config.toml
n_layer = 17
d_model = 192
n_head = 6
n_kv_head = 2
head_dim = 32
d_mlp = 768
vocab_size = 4330
activation = "relu"
norm = "layernorm"
norm_place = "pre"
norm_eps = 1e-05
positions = "learned"
qk_norm = false
attn_scale = 0.177
bias = "all"
tie_embeddings = true
parallel_block = false
init = "normal"
init_std_qkv = 0.0361
init_std_o = 0.00618
init_std_up = 0.0361
init_std_down = 0.00618
optimizer = "adamw"
lr = 0.00191
beta1 = 0.95
beta2 = 0.98
weight_decay = 0.047
lr_head = 0.00552
grad_clip = 0.5
warmup_steps = 313
schedule = "wsd"
decay_fraction = 0.324
decay_shape = "linear"
final_lr_fraction = 0.05
batch_tokens = 16384
seq_len = 512
doc_mask = true
train_tokens = 155400000
steps = 9485
dataset = "wikipedia_en"
MLP neurons of a small language model. Each row is named by its layer, matrix (up: input weights) and neuron, and shows model dimensions 96-191. Each number is 200 + 20 x the weight over its row's rms, rounded and kept within 0 to 999.
After each neuron's rows, "fires in" lists the words (lower case) most often at its 100 highest values on Wikipedia text that the model never trained on. A number after a token or word is its count.

L2.up207,219,190,186,206,212,164,215,221,183,199,223,181,227,183,199,199,175,211,198,209,185,217,235,194,203,160,209,158,201,211,208,231,224,215,169,235,212,166,223,207,206,160,208,197,239,194,218,226,191,172,197,189,203,187,182,193,215,230,220,188,216,204,225,229,229,165,212,190,181,213,199,204,199,195,184,195,202,223,217,203,162,208,247,203,172,199,173,157,177,169,214,194,216,160,183,172
fires in: "u" 23, "m" 11, "a" 10, "s" 9, "c" 7, "j" 7

L5.up687,180,213,176,183,200,226,178,197,191,191,199,212,205,234,173,192,171,232,210,220,176,210,196,203,220,173,199,215,206,238,193,238,190,206,202,173,162,177,199,231,177,212,205,228,213,196,173,182,180,170,213,193,190,192,229,218,236,242,207,206,200,241,192,184,222,198,210,157,190,199,207,235,199,211,171,192,193,188,224,179,225,197,201,203,217,237,216,188,213,209,201,187,197,208,195,200
fires in: "there" 42, "they" 23, "therefore" 7, "it" 6, "stratosphere" 5

L2.up630,196,215,224,198,213,206,206,217,169,166,208,210,225,196,166,186,179,210,217,202,215,212,200,184,217,200,178,222,191,194,193,188,174,191,215,201,191,170,226,195,213,177,215,215,179,168,140,206,167,205,185,195,248,198,208,206,196,223,229,205,221,186,210,214,194,201,188,233,174,191,216,181,207,229,150,202,219,230,220,175,206,189,196,219,177,201,229,217,202,200,196,191,254,180,222,190
fires in: "a" 94

L7.up455,207,194,212,199,198,177,232,232,200,175,203,197,203,177,171,220,202,196,205,193,212,167,179,169,220,183,189,195,209,221,237,193,226,170,204,201,233,197,188,198,180,181,247,167,197,187,210,200,197,193,211,205,206,191,199,222,237,189,202,195,217,179,231,211,182,192,201,235,178,220,200,205,198,209,187,227,215,210,185,161,200,194,200,208,174,217,210,178,199,218,228,204,193,191,190,216
fires in: "de" 51, "do" 5

L3.up470,209,191,154,205,202,189,211,207,181,172,182,191,177,186,140,183,185,191,173,176,204,203,197,190,220,184,173,194,164,204,220,199,175,152,209,210,186,214,213,241,243,195,196,206,193,176,190,186,178,190,191,188,196,207,174,190,217,225,219,155,202,189,188,192,172,202,207,209,218,192,218,187,180,208,199,186,235,200,184,188,229,234,191,206,206,216,161,227,199,204,197,179,211,222,147,217
fires in: "by" 62, "the" 34

L2.up95,164,211,218,201,202,209,184,232,199,161,201,179,238,196,175,174,208,199,220,178,178,198,191,221,201,214,191,245,192,207,179,204,186,199,220,200,207,209,210,211,236,200,180,222,195,163,137,194,219,191,198,171,237,199,173,209,225,211,227,199,191,184,217,209,207,185,217,186,175,224,189,211,234,237,184,209,205,217,188,172,184,198,187,188,206,231,210,183,212,232,218,199,203,210,196,198
fires in: "the" 64, "this" 25, "it" 6, "what" 4

L2.up625,212,202,211,213,181,196,191,235,191,181,200,204,193,187,197,165,211,197,174,211,185,190,188,208,242,216,172,188,189,221,137,186,183,162,211,222,205,200,256,218,215,193,215,169,176,217,128,206,195,197,194,139,193,204,132,200,191,221,202,195,213,195,208,195,212,202,205,181,157,209,196,204,218,185,207,202,197,216,233,187,233,188,202,208,187,191,196,199,208,216,213,209,187,198,189,190
fires in: "when" 37, "the" 36, "after" 18

L2.up394,205,181,211,162,225,161,206,204,195,210,184,212,212,186,233,202,202,181,214,211,206,207,230,212,202,182,208,183,211,246,229,188,208,205,187,177,210,200,210,187,225,208,233,196,220,170,187,211,204,206,228,162,202,200,179,185,180,206,228,189,160,207,180,177,223,210,184,221,182,187,220,173,193,217,211,204,231,185,199,173,187,163,241,171,235,170,211,164,199,198,160,202,180,208,223,184
fires in: "years" 37, "time" 35, "period" 8, "days" 7, "decades" 4

L7.up516,215,201,197,219,225,152,201,245,218,168,213,178,200,208,180,216,189,203,186,178,191,192,197,175,197,183,138,196,186,184,223,201,191,204,207,208,187,161,209,225,220,167,202,189,171,197,208,197,203,220,217,192,191,199,209,214,233,189,226,220,231,218,183,200,210,176,169,199,178,227,198,179,234,198,216,197,211,188,158,183,170,225,204,179,196,224,212,184,203,188,225,203,268,191,181,177
fires in: "de" 42, "al" 12, "des" 4

L3.up755,192,196,219,198,192,238,180,204,201,150,201,178,207,226,226,224,165,197,203,183,210,215,206,154,221,181,181,238,212,203,216,204,189,204,197,200,196,187,220,238,227,194,193,211,156,217,176,222,174,216,224,175,210,201,194,231,204,203,208,214,207,223,219,210,221,195,201,192,150,205,211,230,218,191,194,193,173,140,194,215,224,158,196,173,178,186,193,197,208,188,194,200,181,197,198,196
fires in: "but" 62, "although" 14, "because" 11, "while" 4, "where" 4

L4.up656,184,214,226,186,190,209,202,188,196,169,199,219,182,214,229,199,197,203,204,225,238,141,223,213,202,221,190,196,207,215,198,190,205,167,208,245,185,155,188,220,229,218,216,163,174,180,164,188,209,193,194,207,194,217,166,239,216,193,218,181,182,212,213,197,205,198,222,213,216,191,185,169,207,223,203,206,202,182,233,204,234,179,200,194,199,236,220,199,201,208,194,189,174,181,168,203
fires in: "many" 22, "early" 12, "described" 11, "since" 11, "known" 9, "the" 8

L8.up432,183,208,234,206,182,181,216,207,218,166,131,192,217,224,222,220,202,191,194,159,184,176,215,180,194,236,220,188,223,189,212,197,206,166,209,184,182,215,232,236,208,210,210,203,188,194,177,207,198,191,193,199,242,200,203,218,226,217,163,219,175,206,202,172,204,217,203,187,201,191,212,216,182,180,197,221,200,163,215,228,210,204,166,193,175,215,209,219,206,192,242,189,198,184,178,156
fires in: "in" 17, "on" 16, "at" 15, "with" 11, "after" 9, "while" 7

L2.up154,208,208,205,191,209,212,201,202,166,170,183,206,231,199,175,198,183,230,214,214,222,211,218,196,238,183,194,191,190,187,202,186,178,182,202,208,202,200,226,194,210,182,217,187,209,167,150,216,163,221,184,169,229,203,223,195,203,199,246,181,208,174,213,230,205,209,197,219,195,190,215,182,197,218,153,198,211,217,197,198,213,190,203,209,178,161,218,231,203,190,208,194,252,195,215,202
fires in: "a" 97

L8.up0,198,197,176,222,163,213,180,227,228,183,181,179,179,168,195,243,195,169,184,157,201,161,242,183,213,223,201,238,218,240,191,204,234,146,202,188,195,218,218,211,222,202,211,208,161,230,157,181,183,203,191,208,202,202,216,178,196,176,197,206,180,207,191,202,204,199,201,181,179,196,200,202,188,186,210,208,214,181,212,205,248,239,190,211,164,184,206,178,176,199,221,185,197,185,199,188
fires in: "at" 37, "about" 9, "on" 7, "to" 6, "during" 5, "with" 5

L11.up32,181,210,170,203,201,179,234,246,191,143,198,198,225,197,209,246,204,198,190,169,192,173,199,172,211,223,190,199,190,213,200,192,201,142,194,210,215,205,227,201,219,198,224,187,181,185,190,229,161,225,217,199,186,201,207,186,207,176,184,207,185,204,203,212,178,217,205,184,210,190,173,195,210,210,205,186,220,185,188,171,188,206,211,192,223,216,207,185,191,170,184,197,205,215,245,192
fires in: "with" 18, "of" 16, "at" 9, "by" 5, "from" 5, "for" 4

L2.up452,158,201,233,201,179,216,208,228,196,174,181,212,220,229,197,224,175,227,209,187,234,201,196,188,223,209,195,219,206,202,221,193,211,184,207,202,200,186,185,170,184,171,207,211,173,182,139,190,174,217,206,199,232,195,210,215,221,229,196,201,200,172,203,191,195,195,200,213,200,185,186,203,187,193,204,199,225,189,207,196,209,206,201,205,219,180,240,233,221,215,194,179,247,163,232,205
fires in: "a" 78, "azerbaijani" 4

L8.up618,196,192,197,197,182,174,182,196,176,208,204,223,196,203,179,246,189,181,211,169,214,181,215,137,195,214,188,237,215,211,164,206,257,202,182,193,180,206,200,216,173,187,202,160,193,230,190,212,168,208,221,192,198,191,201,259,231,244,192,220,187,170,216,238,174,198,203,168,194,201,196,211,207,211,183,204,213,212,257,183,215,202,217,205,221,188,240,191,200,148,204,226,201,210,189,189
fires in: "more" 24, "no" 23, "very" 11, "less" 9, "so" 9, "do" 6

L8.up460,197,200,189,220,161,214,206,234,212,198,173,179,179,175,208,212,220,171,193,150,164,167,197,208,188,244,210,192,216,192,222,208,219,149,216,222,221,198,244,214,204,217,214,214,207,191,162,206,174,176,203,203,249,205,227,196,222,204,173,217,188,224,204,184,214,199,195,205,211,217,210,208,157,177,188,192,177,163,182,215,199,217,180,172,191,193,227,228,184,188,241,191,194,205,174,165
fires in: "in" 37, "with" 8, "because" 6, "for" 5, "despite" 5

L2.up511,204,211,160,206,219,161,215,252,187,166,190,185,230,205,157,224,180,198,164,191,186,202,231,177,216,181,193,197,192,198,192,214,212,173,175,245,214,159,176,205,218,176,188,190,205,175,194,238,202,196,195,209,211,210,202,176,208,246,205,194,212,196,197,239,214,178,207,220,180,237,197,185,182,212,180,208,204,241,191,207,190,219,226,214,185,190,213,193,212,198,194,200,218,167,211,180
fires in: "a" 22, "m" 11, "j" 11, "s" 10, "e" 7

L3.up388,221,199,184,182,213,133,229,254,206,194,183,200,166,187,164,195,184,186,188,203,230,212,192,194,249,171,188,225,211,211,189,197,181,221,196,207,201,187,186,196,197,189,221,216,205,192,211,225,203,200,213,199,200,201,182,220,191,210,217,164,208,219,194,191,220,199,190,174,193,221,209,156,214,194,185,191,204,234,165,180,204,213,183,170,213,228,226,196,177,196,189,174,234,194,149,201
fires in: "de" 50, "deal" 5

L2.up379,218,192,237,190,152,186,182,211,200,190,186,178,193,200,171,197,202,210,202,191,209,209,190,206,203,212,164,201,216,221,181,185,209,208,211,219,202,188,174,228,167,167,214,182,176,193,201,169,182,178,245,181,224,217,200,240,205,239,169,205,171,223,188,218,188,209,182,220,218,219,198,199,209,209,201,214,209,235,258,153,189,169,183,213,219,199,205,216,216,166,239,224,184,198,157,201
fires in: "more" 31, "very" 13, "early" 10, "less" 9, "immediately" 4, "little" 4

L4.up696,195,205,195,208,214,186,213,253,210,161,175,221,216,249,211,223,215,201,186,182,246,224,187,213,214,209,203,219,205,206,214,205,186,142,206,174,205,197,210,165,246,210,215,209,180,198,176,222,173,204,208,186,252,184,194,180,242,202,205,159,163,199,205,152,196,207,204,205,206,233,192,192,182,197,177,203,178,190,176,140,201,192,182,221,227,167,199,210,194,189,172,193,189,196,210,208
fires in: "in" 50, "into" 21, "through" 12, "of" 6, "within" 4

L2.up483,203,191,188,201,206,178,212,252,201,157,192,219,212,202,197,175,188,198,195,225,228,188,245,225,203,218,211,222,207,199,189,178,184,168,175,214,182,184,209,257,232,173,170,201,209,190,168,210,212,209,187,204,202,211,181,211,175,177,207,178,211,206,205,198,201,204,166,213,195,200,172,172,177,229,228,177,217,192,237,203,214,213,218,190,225,184,192,233,189,218,158,200,208,185,224,217
fires in: "the" 50, "early" 8, "about" 8, "late" 7, "over" 7, "kyrgyzstan" 4

L4.up340,206,200,224,206,197,187,193,192,213,174,227,154,228,158,203,185,184,187,209,193,214,199,204,167,206,164,171,201,195,214,218,199,192,219,225,226,190,206,218,224,209,188,167,203,165,209,204,202,225,225,183,158,208,198,178,167,235,184,203,215,209,193,167,184,214,199,207,202,158,196,208,210,206,219,210,181,199,193,182,182,211,155,205,171,182,182,218,184,203,230,199,188,157,195,207,191
fires in: "years" 35, "time" 19, "before" 15, "after" 13, "season" 8, "while" 6

L4.up598,237,202,204,220,163,207,168,183,212,195,190,189,215,165,239,196,199,185,186,228,204,193,238,196,175,182,202,212,190,195,185,192,189,214,198,245,212,205,210,239,194,170,189,211,178,217,168,205,215,163,190,145,202,212,212,211,219,177,202,202,213,206,211,235,218,192,216,180,172,231,214,216,209,196,207,196,200,185,221,200,230,184,234,189,211,184,205,176,202,210,195,219,173,188,202,190
fires in: "while" 20, "if" 15, "when" 13, "although" 10, "after" 9

L11.up725,182,198,201,211,180,206,187,217,182,173,203,230,240,249,171,199,182,199,155,218,187,182,211,201,221,225,166,208,213,186,201,180,213,191,193,184,182,180,206,191,184,202,183,223,209,224,174,209,176,209,228,173,210,199,212,206,229,200,189,207,163,186,205,213,174,194,202,213,190,176,164,191,189,224,177,204,227,206,211,182,199,210,225,196,188,224,197,197,199,187,211,186,199,214,163,190
fires in: "the" 32, "between" 7, "outside" 6, "through" 6, "her" 4

L5.up692,204,202,169,196,187,216,187,199,192,187,190,175,178,203,179,171,191,208,206,198,153,228,208,182,210,188,197,216,192,229,201,207,190,185,198,226,207,192,201,219,229,216,180,207,249,180,157,208,208,194,203,189,170,199,205,181,217,258,235,211,205,196,213,217,230,195,190,180,125,215,201,212,226,191,198,219,193,201,207,196,226,191,222,201,221,232,212,178,205,200,198,250,223,214,207,189
fires in: "which" 92, "where" 8

L5.up179,184,214,208,188,212,199,195,184,183,167,200,208,225,214,150,192,191,203,221,195,221,223,203,174,214,200,179,204,194,200,218,190,193,198,212,192,194,192,211,199,206,175,176,205,203,159,137,205,164,213,199,188,234,196,224,201,213,214,232,220,193,172,212,227,204,199,192,224,188,176,210,210,208,216,171,207,194,210,201,190,171,175,211,224,175,184,224,242,214,202,205,199,251,186,234,193
fires in: "a" 89

L2.up79,173,193,222,209,199,212,191,223,173,180,210,214,185,166,158,173,199,213,186,231,179,159,154,221,218,200,216,189,191,169,182,199,209,209,201,198,168,171,247,240,218,192,214,177,199,184,182,190,172,197,188,173,212,190,174,202,191,227,184,185,190,195,199,193,197,212,207,200,216,181,195,192,201,250,178,216,206,190,195,206,224,190,174,188,194,228,236,210,163,196,208,182,222,208,188,178
fires in: "the" 73, "s" 25

L2.up356,181,213,215,215,150,213,224,238,214,187,187,235,177,211,200,231,209,184,197,178,171,183,212,187,197,214,210,198,234,208,216,202,212,179,228,185,179,180,205,211,251,213,198,190,171,225,168,220,185,225,207,197,220,187,181,166,215,192,223,211,201,211,208,220,160,211,200,198,205,226,171,173,164,207,211,202,195,166,180,192,196,210,222,204,218,190,198,205,192,195,183,184,194,186,234,187
fires in: "from" 48, "of" 34, "between" 6, "through" 5

L3.up248,195,211,195,204,219,195,207,222,193,170,198,189,244,192,194,232,174,211,187,194,202,183,247,185,196,183,199,190,218,222,220,212,212,177,198,183,186,173,213,215,190,149,173,230,194,205,210,252,186,178,200,203,196,203,181,188,220,202,216,216,236,194,230,229,212,199,212,183,150,226,202,188,173,187,218,178,211,232,200,219,189,169,241,207,182,193,180,148,192,190,184,189,233,150,218,179
fires in: "u" 21, "a" 12, "j" 11, "m" 11, "st" 9, "e" 8

L3.up193,209,196,167,221,182,163,204,203,204,167,189,205,173,191,171,234,183,184,195,154,192,189,202,196,205,174,203,226,208,205,183,190,239,227,211,210,203,165,177,179,209,178,205,195,176,202,199,217,177,190,211,176,229,191,218,248,247,191,177,196,159,194,210,187,184,205,206,165,193,182,220,209,213,201,178,203,223,190,233,201,175,220,194,173,225,193,210,167,228,170,193,249,201,212,190,204
fires in: "no" 24, "more" 20, "any" 17, "much" 17, "some" 6, "less" 5

L3.up209,205,200,204,167,219,223,206,197,206,182,208,178,229,165,198,164,181,224,217,185,208,191,170,198,169,165,174,225,181,221,219,212,222,205,181,196,175,200,195,225,225,204,224,194,228,160,210,157,204,192,201,149,204,176,169,202,215,197,199,212,203,202,185,235,172,202,214,232,184,212,202,199,230,246,190,200,168,231,206,183,173,159,207,206,203,225,224,186,166,216,197,164,198,195,179,208
fires in: "one" 30, "second" 14, "the" 13, "finished" 7, "third" 7

L3.up6,176,189,224,212,203,178,215,234,199,179,189,194,230,194,197,176,209,191,189,180,205,198,207,197,207,229,165,222,228,196,196,205,224,199,212,206,197,207,233,222,225,217,214,161,181,189,199,181,215,183,208,205,232,170,155,207,242,188,224,203,172,209,223,155,191,182,197,181,169,224,188,211,217,217,176,214,200,177,215,195,199,216,203,207,206,224,215,188,198,213,206,177,228,182,220,199
fires in: "the" 95

L2.up700,214,205,212,194,207,200,211,180,221,201,209,201,208,173,215,220,194,215,216,197,203,193,187,204,216,193,240,179,180,195,221,199,190,212,227,216,203,181,191,188,190,222,225,188,207,201,163,196,212,212,214,136,210,169,197,152,197,198,205,183,193,211,191,184,204,207,213,229,205,203,167,182,204,261,190,186,176,177,180,202,205,143,193,193,186,183,197,185,207,225,195,182,175,192,181,206
fires in: "place" 37, "result" 9, "based" 9, "held" 5, "stadium" 4, "resulting" 4

L2.up687,178,196,172,187,204,194,209,203,204,177,218,209,210,178,210,172,195,206,192,181,191,132,182,212,166,176,214,168,190,216,184,179,219,219,196,199,185,179,224,216,226,211,230,187,224,191,179,179,202,181,220,199,229,188,188,222,190,193,199,204,148,178,188,199,184,193,192,216,198,178,185,187,217,247,183,230,193,216,222,188,187,195,214,214,185,215,201,229,192,182,213,160,200,199,224,186
fires in: "the" 85, "s" 5

L3.up691,196,221,197,184,182,211,186,185,198,175,210,162,164,189,234,200,170,200,220,192,204,207,192,214,203,177,187,239,194,200,196,194,167,216,226,222,204,180,204,224,250,209,170,237,205,195,172,206,214,204,201,172,212,199,240,190,214,207,208,197,211,228,192,220,203,217,193,216,209,203,171,196,208,209,209,195,181,184,167,208,228,162,212,205,201,192,206,198,201,210,140,189,183,213,198,212
fires in: "time" 22, "addition" 10, "date" 10, "result" 8, "results" 7, "resulting" 6

L11.up1,198,202,195,197,207,171,231,212,185,169,203,179,199,172,180,212,203,184,182,193,190,193,232,176,209,184,182,190,234,268,228,231,204,171,179,174,187,174,177,202,206,163,220,212,191,167,205,199,211,204,180,202,209,203,206,232,197,204,205,201,196,168,209,196,203,221,209,214,178,188,213,195,182,208,186,197,231,223,146,222,231,180,211,219,173,196,183,216,201,233,200,165,246,196,216,216
fires in: "de" 26, "la" 16, "a" 7, "m" 5

L3.up110,204,201,192,161,196,192,209,200,175,173,226,188,224,210,234,194,183,190,184,208,205,204,219,185,181,210,218,204,196,192,204,205,175,223,195,208,232,155,194,193,177,212,194,209,203,162,212,217,223,201,224,169,206,160,180,185,172,200,217,209,175,214,191,183,181,193,186,218,188,203,210,182,179,223,184,187,185,179,210,193,172,212,199,202,188,184,174,186,206,228,181,220,155,191,212,199
fires in: "part" 25, "result" 12, "addition" 10, "parts" 6, "resulting" 6

L7.up212,217,205,155,178,206,183,205,216,220,151,126,192,172,209,168,198,201,208,178,185,193,214,214,176,221,179,189,210,202,243,247,192,229,210,194,217,210,186,206,212,196,210,207,212,195,203,208,223,193,189,218,204,221,198,192,214,198,206,177,216,209,259,231,229,216,181,216,153,194,178,215,219,227,175,240,182,188,218,143,183,214,197,207,198,205,208,205,174,216,187,206,174,184,210,199,199
fires in: "or" 51, "al" 5, "orchestra" 4, "origins" 4

L5.up584,205,212,172,189,198,174,217,226,211,183,198,210,230,186,168,181,225,201,211,167,194,205,198,197,206,210,182,234,206,200,211,182,254,183,215,211,193,189,245,242,253,201,214,177,163,166,174,173,181,199,211,174,220,188,182,202,249,220,225,199,160,184,227,189,171,197,202,206,189,221,187,215,221,208,165,205,206,187,209,169,210,183,191,206,220,222,229,211,194,191,202,172,203,198,192,203
fires in: "the" 100

L2.up465,202,190,196,224,184,229,205,183,187,209,176,201,188,189,217,223,198,215,198,165,209,208,198,179,222,213,221,180,211,179,205,208,174,169,216,204,163,238,195,228,224,206,197,209,182,215,165,218,220,231,196,159,191,164,197,182,229,187,234,204,196,206,184,232,178,215,207,210,192,189,205,202,206,180,180,189,232,194,180,189,189,202,221,215,181,173,154,222,199,186,198,235,195,204,247,187
fires in: "from" 64, "suzuki" 12, "between" 4

L7.up33,182,205,185,182,199,174,176,181,235,203,176,222,181,196,182,166,182,196,202,209,210,209,188,180,188,161,205,238,210,209,221,232,243,181,210,195,194,178,197,253,236,187,251,210,225,194,184,204,154,158,220,167,208,198,243,240,212,202,210,199,198,189,219,206,207,203,211,197,185,217,229,211,210,245,186,180,182,197,188,208,223,209,203,194,190,219,197,168,185,204,167,173,181,182,181,214
fires in: "there" 22, "means" 9, "either" 8, "eastern" 8, "therefore" 7, "me" 6

L2.up182,216,201,213,198,186,181,196,229,199,167,190,161,197,205,169,188,180,199,187,231,223,174,191,205,244,183,155,199,176,202,192,201,228,170,185,223,173,211,205,247,222,188,237,212,170,204,149,190,172,211,191,145,201,202,167,195,192,233,206,197,205,187,158,222,191,202,209,203,188,216,215,187,181,229,163,188,207,218,219,180,200,204,188,219,187,186,201,197,199,203,196,192,212,195,164,194
fires in: "the" 99

L2.up198,170,202,207,197,206,196,211,210,200,181,207,224,206,204,172,216,182,206,204,193,217,210,200,208,224,184,184,230,206,187,214,190,190,188,215,208,184,163,193,149,179,176,216,220,179,182,160,203,165,179,187,216,237,201,212,217,182,226,226,182,188,189,197,178,188,185,204,205,205,177,195,179,219,202,170,199,220,255,198,199,214,200,220,211,186,218,262,207,224,214,209,165,235,140,202,211
fires in: "a" 74, "augustus" 4

L11.up522,196,217,185,181,196,184,210,199,206,184,186,188,190,195,179,180,181,226,185,200,214,200,224,137,211,184,187,185,185,216,243,199,198,210,195,196,225,203,189,208,241,169,231,199,195,192,187,168,184,230,196,155,237,179,186,208,179,238,213,213,218,208,204,209,253,171,180,173,205,206,231,200,203,159,173,226,174,198,196,182,204,176,205,193,180,184,205,189,217,176,192,213,200,215,203,200
fires in: "and" 84, "but" 5, "or" 4

L13.up91,210,206,186,210,172,189,213,201,212,197,204,197,188,158,201,205,199,166,185,189,191,192,229,187,203,209,171,220,200,213,218,191,180,154,195,214,201,209,226,223,241,221,227,212,190,223,181,233,163,206,195,163,199,168,184,211,220,206,237,223,202,190,199,212,199,175,195,157,162,166,215,214,198,203,172,199,204,256,217,187,198,202,237,252,199,177,215,206,226,226,205,215,216,234,180,190
fires in: "and" 80, "the" 8, "while" 5, "when" 4

L3.up380,204,197,212,127,187,161,233,188,184,216,194,190,207,197,197,192,167,187,201,220,218,182,219,200,217,181,208,204,207,184,190,219,249,198,154,206,219,181,174,197,238,181,198,179,206,209,205,195,189,193,197,186,206,207,200,164,182,212,197,190,187,235,183,206,200,196,195,219,194,179,164,188,216,251,218,197,190,215,180,175,177,160,187,181,210,181,202,195,197,216,144,200,184,194,180,192
fires in: "years" 36, "life" 31, "2009" 8, "1959" 6

L2.up563,224,197,155,186,166,216,198,204,167,208,194,189,211,197,221,217,206,180,216,201,184,209,208,171,203,182,177,262,197,200,204,192,191,234,195,201,204,211,188,224,198,206,204,184,178,183,195,192,227,212,212,187,161,200,187,177,190,173,239,179,162,203,184,178,215,214,191,187,178,185,211,169,229,201,215,187,199,184,194,181,197,167,195,169,243,190,204,172,199,185,187,226,183,207,181,201
fires in: "years" 27, "day" 15, "days" 13, "year" 12, "period" 11

L3.up401,213,208,171,219,175,191,201,255,169,145,186,183,210,200,169,184,192,194,209,210,167,213,178,220,196,190,202,214,200,204,166,208,195,183,189,221,177,196,248,224,217,218,231,197,206,189,194,190,180,224,212,173,234,195,203,167,194,203,214,189,225,199,211,193,196,200,195,198,199,185,175,198,205,239,177,188,226,167,203,202,210,217,171,192,224,213,174,217,203,232,211,175,201,222,185,193
fires in: "the" 100

L2.up493,213,214,186,192,212,180,209,222,171,180,179,215,219,212,177,198,204,223,163,198,180,161,233,190,217,196,193,189,219,226,230,206,215,209,197,201,220,146,213,199,196,162,198,234,245,212,199,224,185,184,204,190,196,204,172,217,195,209,194,207,222,192,224,223,217,205,205,181,186,210,229,174,185,188,186,179,208,245,174,198,214,166,250,200,181,196,197,208,198,165,205,172,210,167,196,180
fires in: "c" 17, "a" 12, "m" 11, "j" 11, "s" 10

L3.up143,205,201,207,221,182,199,198,213,188,182,167,182,192,185,187,203,177,197,182,184,175,184,213,193,214,183,186,209,197,196,184,194,189,175,201,238,188,171,233,222,224,172,214,193,206,217,173,219,197,207,203,167,196,195,192,242,229,203,189,227,225,196,228,238,226,200,208,187,172,178,209,212,194,215,206,194,172,163,219,198,223,191,233,189,181,212,200,192,209,173,204,189,181,211,214,185
fires in: "where" 51, "while" 28, "when" 12

L7.up39,196,204,225,208,179,227,182,189,179,198,170,186,243,184,202,199,195,192,185,188,190,215,210,179,201,168,168,216,196,198,210,204,183,181,191,230,214,188,251,227,205,197,182,212,188,228,182,225,215,169,198,163,187,205,220,235,203,233,189,219,217,191,206,211,216,202,214,211,170,181,207,229,196,185,195,164,166,224,163,191,220,182,235,203,183,183,210,185,221,196,225,212,214,210,224,174
fires in: "where" 39, "when" 36, "while" 14

L2.up726,195,213,219,230,132,211,186,194,203,177,200,207,222,205,192,238,187,224,177,184,178,215,191,200,202,169,177,201,181,186,174,180,215,204,197,212,203,136,189,195,218,219,188,166,190,199,166,179,221,201,236,207,210,197,206,198,224,193,220,194,204,205,226,227,179,202,174,187,212,184,194,201,220,225,184,199,172,178,202,206,201,192,183,194,222,221,205,178,217,173,188,219,218,182,191,209
fires in: "more" 27, "million" 23, "used" 10, "less" 8

L2.up631,203,204,176,196,206,151,248,241,179,174,194,204,191,191,180,206,181,197,208,184,177,194,220,156,216,186,165,194,214,224,215,194,211,180,194,197,185,190,214,228,226,177,200,189,166,191,217,201,195,220,203,200,208,195,161,226,216,175,233,200,194,186,216,214,216,200,194,176,188,231,214,183,212,181,171,186,227,223,166,174,184,211,206,181,159,214,194,223,197,193,203,213,238,195,200,205
fires in: "de" 53, "deal" 5

L4.up708,189,203,190,196,177,202,202,203,200,212,194,201,182,211,147,181,177,199,205,213,188,215,195,214,213,204,194,215,203,201,156,194,207,190,194,208,197,186,209,192,197,195,204,228,175,189,171,186,185,189,219,173,193,204,218,198,195,248,225,206,199,204,257,191,240,200,181,146,199,205,187,236,245,204,195,228,201,213,221,169,189,193,173,218,192,219,211,166,207,218,209,220,220,188,190,195
fires in: "that" 72, "which" 14, "what" 8

L3.up585,180,164,236,210,188,191,214,215,213,187,169,189,155,177,233,221,200,188,182,184,184,142,185,182,222,224,214,215,206,235,177,216,181,157,214,173,184,215,192,201,187,206,187,198,181,223,163,212,218,179,186,158,191,210,231,231,218,189,194,182,172,200,201,185,226,205,206,206,188,188,209,162,213,202,224,232,195,194,225,205,234,196,193,181,198,235,212,168,197,201,226,194,186,181,207,198
fires in: "on" 28, "at" 24, "after" 22, "only" 4, "during" 4

L10.up166,191,195,168,189,195,221,225,198,222,204,175,164,186,184,178,177,182,191,171,237,161,189,205,177,183,206,208,177,184,213,236,203,184,221,210,222,258,216,202,212,234,165,227,204,204,193,187,204,168,153,211,156,195,213,181,176,191,229,227,212,210,177,220,201,204,182,185,169,193,220,195,236,211,181,199,231,201,218,198,191,208,196,188,209,209,198,199,173,230,214,217,219,205,201,189,209
fires in: "which" 25, "she" 24, "it" 22, "who" 17, "this" 7

L11.up571,190,203,184,193,195,227,192,206,213,164,209,203,189,208,161,212,174,213,184,182,177,149,157,219,187,219,186,207,215,194,222,195,225,207,173,200,230,180,236,203,205,192,180,223,206,203,190,201,180,216,198,187,230,189,220,204,184,211,189,205,128,201,216,228,197,198,193,194,165,219,182,222,218,219,199,198,211,240,176,205,200,210,193,221,172,210,227,209,198,169,215,190,187,198,181,209
fires in: "his" 19, "this" 19, "its" 16, "their" 9, "her" 6, "the" 5